config.yaml
d_model: 384
n_kv_head: 12
activation: "tanh_gelu"
positions: "learned"
init_std_up: 0.0196
init_std_down: 0.00337
optimizer: "muon_variant"
grad_clip: 2.0
decay_fraction: 0.674
decay_shape: "linear"
batch_tokens: 32768
dataset: "wikipedia_en"
MLP neurons of a small language model. Each row is named by its layer, matrix (up: input weights) and neuron, and shows model dimensions 16-271. Each number is 128 + 24 x the weight over its row's rms, rounded and kept within 0 to 255. Numbers have three digits each.
After each neuron's rows, "fires after" lists the tokens most often just before its 100 highest values on Wikipedia text that the model never trained on.

L14.up689:142117148139154175127111162122160178123137100110133145109120137182090112161083111108175122137140118130132173139115116153106161100133090134152108138119153143114119114111158138189152178151163117141130155141102106092108145142180127101153139153067117141117109131155088125115120116121139131115150095142118140143129132132091110136123101119146116132165104123112107126124134139177134122102140138146119124119163130159131150097146098163091136130150132134138140133123102152105142114119138162134074145132166126084174131149123089143128138140114131103140125149167109146145110087119092131148165094113122152100108113137149122160101096130161150078150176132134152129102143157135093116127134111150130087152117137147112112091107117081137123137143109072147147151130110136096113140172107105
fires after: "200", "-", "198", "\n", " ", "199"

L4.up940:107129099107089178128148115111120132114154131146131171135124117141117120125141118139133134123133172163139102125128151111191182107147107132161130104165145117126127085130089114178147153125102125167140103148140158122110095124158106143125111075154150129101139120138107143116118101105154161095150114105146072169145092089087143093100091136121091146123137170129152100153126175125150151147139175117088100129094101103135136123177138069148140146124082108126168100115140109112101126139111151157138108120130115116166079143138146066174123139128159119155142150078117088146143089126096133128118139111139169104096133125116138118135108124141135128141129123163089145113122151134136130136108139149166157125150125159105117145148092141117120145136125148140121152092102127107089103137121067
fires after: "|", " |", "-", " (", ";"

L4.up526:146146121150137118131108107119132157134164122143173130105110106132127160133160124100064075090117075155089146128171104105159146128114135098112159138114152162119142160115116141166150143115098106148101136093112138103136143090113128149161158147134094144119109141145159106092161178083100083134115138083072122103172144147110130130151137129153138144164106166141114162123116135130185120132131112121141132113152128180140139130153168117134128107105096182108103118152143085135097115105158143152110141138118079138135140151129107130132148131108146121107166116095092135099096144127084162139135153079099094138087120184137173130143130099152118064138176154111145140116149115159104165119104097117115101111114152119146120142145137117105122162132139117154141165139150158111125135116147122
fires after: " ", "200", "199"

L5.up510:083131106088107169096142156097146168151166113174133149148140160114144143166134114114110134091172115105165097101146147132135131091168119140175072135158145157120143129129069132139130165086132118162140082134111139156160139145180122136142162125116117174088143130138112129116099128117176158111165105114108124129139135128152123107122142144117110143123142183120167112176129117132107142112149084144114164149130091124143159119127083120133147122142082102176121137109096183138083137100135097129140142125116143110128113101124122106117124114100119098118089121113157161090118120104147125169121141149121140101112143098114117137125105140124183144165130153155109126114154159140149165103085135122112125138149105182152077135171117126134153135109152105117135141095085130145141118081106129
fires after: "-", "|", "."

L3.up1012:146133065153124156105124106112168150123114153094117083143101132078121114148125119108101124131122164156149176148157116137118102157157152160124158158087144075105119105067090121150152160152143144150103163090118119200100135142136140175130137137135083135114119071117148123115137134118147126140139135121122119110124092111106135112121125140146117113116157092135143114139127166162170142121120151159149136118117124120132141181130164130135107072151081154143131154117153135132096128134101095114128116137107128149150086155117132156168140083130131145116165143099130145142129086145092113134105138135095145163120134129096152090157131129125143115141150092121151133117107140196101104118131146106099180133139143144131154103122078138157100097103123092159096127090157140138139171143107132
fires after: ".", ",", ".\n\n", ";"

L4.up122:094113156131100129136144134164161136109100145066120153154160170150186139061106098108099106090130137102134132148129110116129127129099142164104116145129139108119145134127104151141148096116125125156120145172145132142085123097119127110126138115154137138123160138141141074134088138155139095119121092132145108112147169136148144174141131148096159145136123160106121143124144106134105141141131145143110138125120134158126103149130112100092159095103093135131077115153119139116101128110102087149097069104075156157168204137133109090137142197140114111117134083169147119130115146096112132077126118158111138125143107119135127138127153157120117140134139181140130100117103151131131133152170119119107157168133114074086154113096132144117156126125113117138123127103169154126144151157134134
fires after: " "

L4.up1483:135109094127131111110138175101156143082160128080110106144102138099126155197166158156113142130137106086118102101096136118105126098166101120119099125133138122133088141122086108133160128148126150146135131174121144142136139159158149162102102110150133117132143120111123118140120092130139139117134160105153081163095115158143134132132145147151174120115145164081150110148125116159129131117174149115134151170108127086159152161131107119175166072152093137106129119124142156130088116142159114139131090143106085115115110128084133129145126135074115163107110096159132180131163105108166151169127134108104156096109134140111090140113152124132122123116137159110152137133136125109133107115148108143146174104131116146152108126138100146162133131110092087139123107079149124124109122060104115
fires after: "-", " |", "==", "|", ")\n\n", "\n\n"

L4.up916:135142106107126124098107135143128144159138131118099094125137129131101085140102146129147113088139119139067134132128124171129171116138190158149111145117152112136120160120118156127150093156106182128180169109138182114085129161102129109120111119094176132131113169139114122123097104091156158085137087118119079123141125108112119127131084107085138125086133099126124145104120155156102162130136146167109130132144140097114131133127154106104135136183093088177149119142132123123140092098118104070095134166133154097148119169093128145150185110131109106109129104117166116120095150125134078144160159107129154124116123104142122143122126114120124177130139124118116090085151134098142151133156154162150101141109134110127120130152124117136161155148116139088120122137105124128139163112183133
fires after: " |", "|", "-", "7"

L4.up640:129119095136130129177139179171148163150168142143083162167128128163145123142076114147084090136139159123127132148174109137144088142142106103125094123147161132144132118113139116158110107167078123129112106119115126110134110138167101158104116089168135095117153100099095139167140090137134136162122137113142090105113121086143141158146129108138128144120120098121130064124141140090142109142172132134156099168139134120140126118151124083126094073127083171123123140124147078135128124145152154137129076148143098139142095135124122089152157129157161128146112143092122109114157130135142121137100169146110172113085129080125103118103151091119123181156127160094109144126134134148118130123143137148150106155100100114097135152165124127139135155119106121134144092123161137122179136113083109
fires after: " ", " |", "|", " ="

L3.up52:173173118158129107112104125125130140160089147094122119129112113118110135138133098126130187121136122093165099158110158122121104113086138090144153142142121119142128169130152137153163107128169141113135078114158113167114100152109110174132099157148151109114129090115109155141111107135153115055123147106114114106133094121144151123103104104136129113099160133134146101135144114153135144114147134102086123148126121126110112148116096123133113126131134096127070118146162168139082159110177122179139131150147145101145135147113165128161111124186123144149141089147131165137073117125165140134154144116139124097131115168074124103144147123146126134164146132105142053126165111105062134106132135145177101174129115116115124137097145096093127127113103109086136141158099124124197119133132152
fires after: " "

L4.up853:127122168166125153118132139131090080137146112138132132139152114155087107073145115155159191116141131126108142142153088098128115135097133148104173145153097131100128113076160182137145117101087161164145124129103100124108111159162158127102105140110156150141100120122123128111119089118129098145147100172133080130115122104140130100175137112117137119145130118153155159139112122091158091137096162147147137115125141124142145191121132126141184154095095123146134120087124156133171148079136131149096132121103117140160136160116107132145126158108122173109132090120147096110128142133122175151176129117086146115127173102136116123065126133095153116146126087138043138125105149089160140145138109101121136167126139152153106135145127118102130119168130139141134131086137151102134130097137104
fires after: " |", "==", "|", " sq", " Average"

L4.up960:124147163162115121153119137140078094137106159098146115135134133111135165101120090143136146116134112112090140137094107105111094091109134158173108098105128108122077103119139146135138097149112128121137123162141118151124143171145132106112101127134169137120137138123109146113110143153122168093186133115173117154121130131150101128134104151132128115102124120096105155119126129085145158143172123137219158119094136119104168150145191094144161149124161127146114121110117119131090158124103134107129120126182114142123147130095119103094124143173109125130100111149173120130102149148098121117109123141090131094130129154122155123147073113121124166145100147142135106154180114098114101137163148150168134118095150176132143105126140139139158096096159160116123151178150169143121135162129109
fires after: ")", " |", "2", "0", "7"

L3.up903:157120136121125094144154087136144177130164139136131139109102116150122109171119147124113159116148116123129185131134118091120159150086157127103125139098144155089127158119127133127136121158107129154122157145112136119103128132132179163135074087137140133161143125108125138125118163098134172138190104166123168115111155148130112144140104113131095166094142155163110129113164075130115151125185134151130095156148139124129138108107113112100118114126152096152138126076106107154136160111118146130163139164118157132169128156137120155122167131139099157138138124140089137130113114126096148130079130121159115127169125122097131110122114084134090148140086103176114097136102105138101103124115132113131129126124141118146181108133130074108091152071134177159113124120172159118107140123136126
fires after: " |\n", ",", " |", " (", "|", "PI"

L5.up1025:142112115096102104088085116138166100153145143114137113157175139105140129146097137114143123145125100149125119124091110091102128150129130142122087144139145111170120141179144135134103142085080128119129104154111163113132110135143119115131116109112148142110125120148148097124107092138176158162094138124151125108146120139123186128112125082152135149118175158139128098118125140109112103142153102168127125145152104113120130153103151149136067150170159176128115105152145104123139137121093117097085160139117103136130107126078120116113173145076134129161129085121101102094155126103130100144116154104129140146100146099108105118127103095151113133099115083084117117152149155132127169117130149110115113148080105130129112128087178136096102113123096109160133153115158154156119156176131154
fires after: " ", " the"

L3.up908:105149095160108149125124112092094130133106135102124124147134117112109169159146140139142176141143100140115122129145152132132124118128130150133127157160139105117155110156137124168126130126118106074089171128141122124115112164132132137133127111107135159096138088134157082115152164152167121099105158075091127134184107150153123091076116085103160116120106139118135128141170135160094114163108123122148138115129151155134150178098111082157142174140145139085108142110121119132135128150116160136149126132105129117138171121070142126108130137129142147115121109111197178141121155137168125119158140129111108132122128123094140091158123153108132102140136169103138124113100118112117122154130113149192122147151130132088084149128145107101088111124134109085105132115120092156186122130171140
fires after: " ", "–", "185", "199"

L5.up918:109118154127125195135115088103149175071160121151146148133157124110147111151135130095159148134135104120098145101139140117178154060165114159170139105172160154153114163096092090136095117144150155160145114149135074116145132074110146141138139142138130152104125175118108113077132142143136138100143135109093200146123126158141136118137100091169163119132140128138103159142142104103179102100129131162104145180110110166133132140108173113105130116163131104096118137108151164136128124142157134138112149153110076111151130147116090152139081131139084141135106151164141130106100122144088104136060124142136127126134141134141127145142156138082120144116160126110123123128124135126146133151117099129115142138122086155162143114101160126117136158161153145125099152073126163136149130085083120
fires after: ".\n\n", " |\n\n", "\n\n", ")\n\n"

L3.up699:168091132125145105124128135144086119152151113104132120118102125118155122101114125129159119122117084115112115105099156169110141139095145097112126162163160140069176150087133120106111098155141112166133124114140127179138117101167123124161140123120106125140156108118099068072125166135118120148114105126151134089107129157145144145110126123107102145117130152104075161109128113149178114112144105132121160108131105121131123104114100128139108163175139101113144150128157131093093120121116158109135160135106131132131088138093152132134123153150153149154118121129124122135072085148106086117124082139149117123095109138082111130105174143161149109102125127150116160105111130119114124158131157120096120097146133128119148173126104161167153171161092121170124052158164124137093101131151150
fires after: " ", "–", " the"

L4.up462:176151121125143112127109149104143123125132161108114147160104129117134146137154104121122179144139149131115110083096134135089131159143097157148125099147114147174135127139098120160123127124127170080139158122117132127096124144164122124137134162093122127118114111123110154152132111119169134104086167084167070108113103137112090119151181134192142082144092106086108129160166114175115099139133128150143176168142112109156102142077145116132158171161103114145086142127146189150138150133112140163097104152130128130113121210137169107115121113130100123136118100113112161127113114104125112125085118130107152130149130138065124137105151149144130102099160127096096156107128154096117135170166088157158147132135147153168097120141104137091159145129111101102112108117123111124127145083143112
fires after: " ", "–", "\n", " (", "202"

L3.up31:120132149114123124165116127132158102117178119131079133102162125172135093127137115168096094161113107115133109151152130134129130169107122124124103111106150103095143104167124112126133171128174105144142120117075146140135133128145125130107105134163133096154118133114137131093125098064152135148164129172127139103074140094155151136145123168141144115112132103153116084129175140064098122139146135127151158126137134152060115083140099140101124098141104149102146139075101113104121137140147079130126134131122150073125100086163123141161149147138108159141140146121121143184131136140133126139138148129089161117174147127129131107186150156117113150153112147151144096141092143137132165124151107160076111143123119154146138081157122095080127134089105137127125140130210139137138135137136122
fires after: " ", ";", " P", " Chev", ","

L5.up34:135117135102132140161138146117103126071140103159121142165101156087097190147142114123127108102108143123131122119070128117102129116134142117118091131115099091100169135154125120092156122136093127119122113118126158159132116097170110116178133098097125109106182092169189092111169138142157163140108081066146104099114123129108176105134136144145105133075134115121132109129127152133126119130127150107136119094139128132131147119144104143133154110123162183121130113102115131072127149164112090126179140092126137157177129152102156128119147165084119102123092122105138163169126135123137148119167166124114118078141108087101132057136138142114138152112139155096133097126152083145122134081148149117124123115125105116134131100157130135167114163142159123126129132091167120133139156148118143
fires after: " the", " to"

L14.up185:171132127094077116191150123091153074141114135147099120115141125158129114190179132167152135156107114155110149122148111134150150096126159093139157090139149095093125155111140135131122138178127129145154165111086115106149137140133101123119153152104138145145109175136135100128119134154134128137159116138095160143115104144119101086113097117137085126120116108167114119107113150131140107132091150153137121140149154147147112108087103117167090103144151203162140183090084117147073164125119096099103088128113122131153143162107147109087127109193141078125095113098120106129157131153114141123064154142128126092141136147137093108169118133152128142108109135122082127119133127140123142158124133148110144167125100106173168129169127098118161164167133108119152117102105139121159149084079142
fires after: " |", "0", "7"

L3.up634:092152146116122139150113119162128079111130143160167150167141154130158126141143093161119116118128103105128095100144119101112152153122141136091107150135117136131148114100126147126128090101091144152141098098138114089132145086094127118116125102138137153075154151134130117133086132130167150106133082116116148110120184119129135156122138151100154167150151116097076118125131100146091129160135121141078135129132140165138073113142113116120126131126092135175091107108131124097155136141112171156079134138084119143151098176172123155142174135152158137105104138125142131210149092151127098132142107113113158083088169147130155088126131113128165144140140117154090115149106128129147134143137135147116111153143144093151119128130106174080174122178093127145175103153164163130138165157143132
fires after: " ", "-"